Weights of a small GPT-style language model, trained from scratch on English Wikipedia.
Size: 16 layers, 8 heads of 64, MLP 2048 SwiGLU, vocabulary 50257, 119M parameters.
Architecture: rotary positions, untied embeddings.
Training: a variant of Muon for these matrices, 743M tokens, 5668 steps.
MLP neurons of a small language model. Each row is named by its layer, matrix (down: output weights) and neuron, and shows model dimensions 341-436. Each number is 128 + 32 x the weight over its row's rms, rounded and kept within 0 to 255. Numbers have three digits each. A neuron's up and down rows have the sign that makes its largest values positive.
A block is one neuron, or neurons of one layer that tend to fire together. After each block is what it responds to, as a language model described it from the Wikipedia text at the highest values.

L4.down63:122075097118107152159114218156126144076117120202195065137117093101102129167121171116176118133120123143108117169157102156090070117159100201155195102136132130105130115145159132089109143090124115109176139104067125114062185117129093109136126099088130090142158134146126114177165070154135175140
Responds to: Person surnames after given names. Surname tokens or their first piece right after a first name in lists, tables and credits, such as Jerry O'Hara, Joaquim de Almeida, Ken Holtzman.

L2.down490:087085128124143114121074138125141130118186133077118097092150166108093154146111159145128116121090192136132153180146114137110110136105146166157142155136098115116166105137132103176050096086114139167127166160122170127064102123147136173097144149085102100130111151094091125130153148109176114106
L2.down731:158120098136124120151107145179124155155172123097146102126119117145158114096175173156152125154211176136136167140126131144198106152082122109148130128117100128095134140177119144084089113152114145185061129097101138126121140128173126141075148115148117116111095117167099084131118075055133110133
L2.down749:127169141146133105145156139091155121118117072122159126111144095108182131125080127088098238133174202106078136131154093099107132115133114154146146126120092094098120219147110170141189131142102139162118069090130131127116148119155108130168184142096139184138107129096114145090109090140113102126
L2.down968:108150170073103155098118160158136120139173123096122135094152143135148138086185190128133118128178151153123130099176164147134117138090090075094068116140125098166101157159103154058128133112127107083120144172215096112117133136136094133174180089073118165084146104136158149072139137108117119180
L2.down1194:114100119159158184124120103090099163130185093142147143111077131144096124084089149101130149165144134057121155197117124062136174170150145105132086136108093161098153097082129123147056140114135136185125138184218146124167121085140159141095179097068137117189148151124095085157177126097141132141
L2.down1202:086123171111094173074142089151156121122144109082078119142154127100124104128131171091144151135149084130124136204112139130138149107095140126160064151115096160081122111118105148122161110115091118129143176129185124114121096126109087131157116166133136084141129142113180096090141095116113090122
L2.down1217:101114164069054153111169126098106130127087084073126129087182129109130087178119179136125109131092166124194150105124092178112107129107155165101132107083083152144118061113125136067157122049165097091082134081100164085121180080151149123143184178144136145137122115112141119162124120029165200105
L2.down1468:193156109127140100143113156119141100155150127137158091130122079157081146103096148179178157143148165090106158119153152142136183089179097089137099123086125108119161177164132106154161057145077089173110132069089138076100153070239153093166109216110113182119075109119114147164108089078098151116
Responds to: Football results vocabulary. Tokens in football and other sports texts such as goal minutes (56'), second words of clubs or leagues (United, League, Division), and outcome words (draw, promotion).

L2.down257:163178110135126159114120090132108134088134159132144119121127080078119152080146095134048116147122129115086079163119193138131161139137156153191129124117133089118087152107100128146141174138138120125110105132123173075099041109085113111089149073124127132126082129103189115164154120085139175149
L2.down551:131112140109134091147159128127126055174122160132134128143095222136132143095178141089072110117168101131102115092151086110150146211118133129133105214076129177150042151079103150176085178149108115179109114136080121154121112144115100138096130165184082148042111118072135056121165099114119085140
L2.down610:145069086105156167188080151184145087106087126112135144129096106182201150121129141109139097136129166103094100125064183122095162183109098135099106123147098153081095092066108148153124192110155100114211123110143124136147145122089133141110076140102086147088217078155102184142086124123108118036
L2.down891:106132093187108105140122130082109129103139167157164112135132132175065089118136113063139147154140123083108146114156083133147098125115123145190101149094121177079148126120092156122139186172128049168164105108103113093102158167124109138079190170128151137088136157144103092089091069127117109136
L2.down1332:169122107134167112126136105130117091156064108138171081093074166108116093154134096109158100097185081146136109159063159049188090108110159119143123075118156173137065121097087137158112164114117118101112174135024103109139107130107143148156130122078130124152085182106072096162134098107099142109
L2.down1656:204107143105119109135189142138084148162148141128151142145147100101134126160098143182106143140132162163115089108162092119187143106105072082109099152167090119130108111162072099195179144135150068155127123135095163151168136152159197195132134140071138031111110118121075067125115109092114103110
L2.down1760:165148080091079088115090095145112125160115144128115130128135167125138120170140135115151130143094134052059128121185176188138177164109154111059159142111197109111133166113089134116114140122117121083108191158111098125094144143146108105135154152179041150099186122107116054142118095166120127156
L2.down1956:126069125124140090153121117084102129171118170065178103147156106110172127058148144178094119073179136089109148172158098135145125119095123096129119078111106125121111084078123153114099159153083115169119094153097084160115151115153151100101128058178138147161095125155097136100119059187173108068
Responds to: Small cardinal numbers. Small cardinal numbers, as words or digits, especially "two" in "the two" for a pair of characters, also two-state or four-group.

L11.down84:193120141111151118185097142155168137138196138170064101121151039154126057086156128099179129132141134128106129119100131110061122150203074095126147095126081140108146078177124148132149208152098099131124120162141131177106073058155150141127130094119126130122127161132196136168128139147152105145
L11.down174:092139133118129123149132056132136131097073177150131151158111117124117129092102120124073088169110121109151150119143124118153164107140156122120130114162119114145116164114082087138143143140161148174154116115147121155076093179090130103148128180100102106156084064118138118163158086178088119130
L11.down336:146087128153127124157132113202112129142163127068199063118077095119119114072126124101166085076082189106062146104130124127127141093091114128101121096112131088139111118147144117125147161125189100137110150133127090164103143147137140147148125141134134114121142074121109169119118113044123115077
L11.down621:115111086119100077153121120123097155127136155118102118107120149124075104086079123091200178100111162119110103137148147163129110166133182156139223143144173180062200199104119108081132185127050154136164157085172124165139093172150157193182108122169153149146147176112146139124121132134093165139
L11.down781:167130181074112111193174151142095084093104048176118170184180103058115108165154158125101149142152157104097106144191134187173160127140126162139122207118152183202182135095072166107110088129128134098103181107125183095099095158115099166104093121116135129173123087161148121148100123133133129129
L11.down1516:167126105103125112070099085101120134139121112146056118123118164155136159114157122155204142180105134117145116149110120087171163152206121105133157162128131118154112150120108130163113107054087071157196134126115098109140119109077115086130152114115122143119099074182136117088117111063089136139
L11.down1572:136097182135178116114127143075147134078116126152114127101042075192124106091135198119134149134118145120076104100119163123160143136169129145140147084158120095137074097153139112147120148185160112160123101106165064130098154167095134107192088113113161157056092113118136146133126160171062129109
L11.down1701:099148064080124098124127167112163151175152177132169065157078143204152185068193105225137098178115151150171123101172079135127131120047082165124117129109128091184168111164145128104170122082115098128164133096165074077146124130134189081149078103126159148158120105113106153089097128059137093088
Responds to: Quantity numbers after predicates. Numbers that start a quantity right after a verb or preposition, like located 150 km, captured six months later, build 93 homes; also and in scenery lists.

L4.down241:117127110117148171160109118129181125104101097218161139164170119161093079136143119132097113127135161093096027172130118167137145125117121121167140148124076161099129172125117147138094131110128130163121092130127178147147155184135062089126121116139166161092100129136114112157100091124086184115
Responds to: Biography birth parenthesis. The "(born" token right after a person's full name opening a Wikipedia biography, e.g. "Neal Robert Bishop (born 7 August 1981)"; weaker on ordinals like "second" and on "brief".

L4.down1626:120162156162108143097150203136131091168148101143138109153111124121127134169105115105082135115086092255118162095095062141127112188142144135154109133160127128126104149103087126177159126150095117086132103143131087176163154140152128132134108136143090157213074143136171114150112151148238097159
Responds to: Clause-ending noun before comma. The final noun of a noun phrase with a comma fused on, closing a clause mid-sentence, like public, arts, cancer; also table-cell pipes after numbers.

L4.down1627:123107069091071124159169140123096148112086169142225111170164100072071116091130128144112073158179151170066154117151151065104180162121126122141122130149032113114059112158144114142091081146122093168138125150120125147075090088119123115105165181068169109053087112130135092117095146106149123135
Responds to: Small number words. Spelled-out small numbers like two, three, ten, nine counting people or things in prose, plus weaker plural verbs are and were after a subject.

L11.down50:074078144095128092147164156111121173116181071149097149067086158108133123116175133152163104199155135094120095122136068156177110127102125181137118113117145093101052128108153056165124118101197170081122108134113177129122117160119118138157161160113136151148148167105137096161081171094146094153
L11.down345:164142147126121123112143140142089142156132185133164146105154089132130116084094123091166114101089137127073082147137096144108103137144166104061136164156159125109127090119135083133135159122138176112160170114113157112114161099081137117120167127133137112147121177066136129148147126133115206116
L11.down681:081091149120093091084117053178097209177156124097161146124112123147118111141120144146062173138104119138128132158101092142111077086116102151132118164095180106103051128127103196159144153110153116162122077072092167104128160098113157111077156135147164169136124113170100133163122135213184143131
L11.down1065:125183123158057166104140080141053173112118155136135160103162151135103115159087118097111162127089115097140124133091143139153131151084168136160147107126144120131096132067156087115109127131133118164113090098089102119103138104127166158049118105118143043141176086177137064128118142126124139147
L11.down1249:140138128066087149149100140119127147159101179110159096093146138118114133107102145096089088165069131119117133136150147138125140126136114099061154187064143116091141125125138096094099151132082140078101105055136159131107119164148136156138163135184211057138082134087164103173154099083123155103
L11.down1303:164141106159160190107089182119171128120098095159164123109167069101077090116141104098135111087148036083144104113138133091140162157103200090125111115119120184086154141125129159145098131145149056114169079209082097102063065153109154151095104134056118159126153150146129108125082135092188122159
L11.down1396:120153114124114151120076058176155120168109124158105118122132093162076096111082168178132104113138107081134106156116108149144126113099106161085145128093092098131170149144067102103084114122168105106064120129191147101113145116061158080186146131138128143151067093091084083172116127094122126103
L11.down1719:108199189139094110143166091083067106121203194106119105106176124150094125134075119140099165162117087092129058119164139159129075135112087129154166131107113091141113155146107173173134114133176144135085152107149134121130122073184136167096102122131131167130122089101142120113163146155083118087
Responds to: Clause-opening predicate slot. Tokens right before a statement's main content: numbers after infobox colons, "such" before "as", and subject-ending commas like "injuries," or "miles,".

L2.down107:114026125134136121156128152133138150135158120104126189153129098130112093116110205104122151133130154124163087078180163086167099171132113163091153150098087133141090145164145142136141082103081143188124105140126149086120054124120154134111163084098150139125107109132094143077090101135154022140
L2.down215:124160137146133069114126154072150165118142095090046099122145144053099140117095059199153130119149118065103193150124065051167129168073085088117102130077146090163169109141096121163112132141140104101139149119121103160124142155136198128194106085142129114176108133120136140149054110135074130098
L2.down238:147151140129140124078131112095160138121135124098098123167109160106166059093160132178124185175137139120148103069154141089098153166129092113037096083154130151152087182073079150124115107127149116141147109165120133168115049125118105125149109109099151126167115101113134170100113118101088099140
L2.down320:141132134092073142158103130089084102101138105088143156149123153173173135097113186122142109126110129090098129152072153144131109153096128165126145066149057116120162102178179089119143144152141056133113111179138109135118118135122081164186177181143180176137108080116128094124201089113136070146
L2.down334:123141129177146126169099091123091107124126085064101219126170109128092146149194185157122144139135121178154171145131186123082177157170109134095093148116130109143117163158134167148123095162181081133195097142086166174129163191174125151113114154159145112189113068106118138115083128154163080136
L2.down827:181130107097068072120115140137103151125091150167118106072105108148119147123145147158114167114136131136111149121083097105142122113180126166142180113146138138133105098097104169108127143160075158097155098159095108128111133090152177106177111155131179117108197184157115090131148112153147093119
L2.down1180:091120160055187104084172139108123114107121124038118168080177119120130163083232108082165138138161084178124198123140094165132138149164093151112129145120063128099082161076110151051128125160197147169113128138127147110142160163068088165155120151136067085108120133086081083113141140084124161168
L2.down1705:103177173124137201106187127126104164118101113188116125185181111156146127114152156108133120157107109151105121129107141108212069092145070163115111123139109166106121140130117095122129082100179086117110121146127078179088106117079121200125189151167129133131136114109100093188063087133142098164
Responds to: Birth markers in biographies. Birth-date markers in biographies, such as Born: in infobox personal details, (born after a name, and was born; weaker on table pipes.

L11.down454:137122077137182130145152097154117176143186146146144127154083152142141138112095131151137162103119154122151056137091086122111102129130158209120107064104095128124119095120108168151106098169125149152125106116186089141095118189080213097161154112107072085131159134176078142151126066156163123138
L11.down845:104127073152135160152039113111163141106069096108157114131126138145152127088148122134123148145154173137104130119149150158171151175149141141118156128128122089152120134204161112117129131136168168137116099122177078103163150149144125152111136116127103133172161090151173104149107104111158108109
L11.down1128:110137177092111155124101105138176197084117133119136158127188152147092204091127150139163167108082117144097159149079129116155137147055201115062177140164147111124110112126172137110138113126163202077123158163114133163136086166088160149108082138122155146123150171154129101173086128098133120142
L11.down1226:120194134113142134123105138096113178154098101148113088076094138120088116152116147117160133128113156123116165090110143138108151145123152144143121089157105131137105101117100186043135146147124141114142114142150169111135123088138123092089114111138101072159131118119128132204137130101086125133
L11.down1326:162118147133110179056121077117173077081156167136132091138160160098093148093120129149144124140164102075099096162103085085096160161099000135079098136122129139120131140064123139142123173132167145132138099096132175131139124094110161101073099100134129113118102127129153132185085105162130104118
L11.down1656:154134117082101121135120122174161112141104179109101127118090120139110121109091209137151104136090175081057141122121142082102118124121138177136156121147100166094136145113121165078121122120145074067121144155158099097125151121167142130121122097103132127170189170173104120124133153150142121176
L11.down1829:109122119114137161142148124107142103114180061195120166074098135113040166142132155126126174112129094113097148121143069127184133133090148094128097107154116154174130098132049123170129135117117077129126141123140123139169107095129096105163100117189100111144148158098140104131072164123121114147
L11.down1925:144156154148134111150170063108143136103185146095149168135151153130139074102185147192118164126191115177102070156142160070111108125061110121155136103102056142111147152144126126137139159126130099126165128104081101187174142126113153072139128146149212190105126148137109146136129129138111124124
Responds to: Bio dates and table separators. Fires on the "(born" after a name in people lists, the month in "born 21 July", and "|" cells in sports or election tables.

L11.down530:099154130120129071152150166149171154092128105168135123117159102155144124122122112100111118159117132128103146117169171153091128146125142063114107131139127148167115121142106186076149112134156166118120146183109140101089159138117136137134110143171138076072147126149137143152139114135178111105
L11.down1042:138131081156097136140123143086143123163076077126126063124107072206106105114136120129098164131131115099141136098116116102072214136115113150100097084113112129164152171163113167134158147178104166149123082113099059115114167128090114122128127135120097131109111151130162168171109076102141107066
L11.down1048:174115154117129185149138083154131064123130116086112156163080148086148141090109175114113149113098152116120121116070146157126165125095077074113178206086086097126146119105163174139137118103144162141110108066164122152119136135172024146111127134150116107170131146171120109140124142113145112103
L11.down1450:094115056113056116119064095155127162102163141183167084094129091198130110111187169073138070135122097134090108135150153158176124169180127110194047176221180158193103084115183120121123120102082117171152109151134200133132121172168085110158064104114138138099122140133131175090082149155114163140
L11.down1734:125103109098113115143132089127129081116137126116161066166082132179095104105153082143140136083093144076133125110122153098147146121159117110132094134131144136102107183150124119131135086133111146105107147127130120118120101171090101113147113125130149103169088152102152104125125117167087131125
L11.down1944:093079067075153122121121107196171134142140155133143137135154125121141079166132132127168119120092106049104178133089120110103135161176089083145114144046160145134143163142141068140167195118096123114149157156127157145141092137153120096095140140153108196118123140143137128150089121121134076157
L11.down1997:129077153147101130108106117126146112097107192229117137184118107113167108145112090096161107131064122101119145104118129084086124167153141146088094095106106141117153163195137158068150068157147105146119121137134148184166142114148103153140119146096189123165121178141222104158111164145185120132
L11.down2010:143092121151094096155128197116118147119117124091106124109147096181115138113096121151134121108066121170171123109196090103090144102153109115170145129105118052124116136195133089123163145104121112123134069148091112113115094109129123131108191119130157166173134126135132172098118116113162081162
Responds to: Name pieces in lists. Mostly fragments of foreign personal names, often Portuguese or Brazilian, in squad tables, cast and credit lists, such as More(ira), Patrí(cio), Franck Dub(osc); also scattered word pieces elsewhere.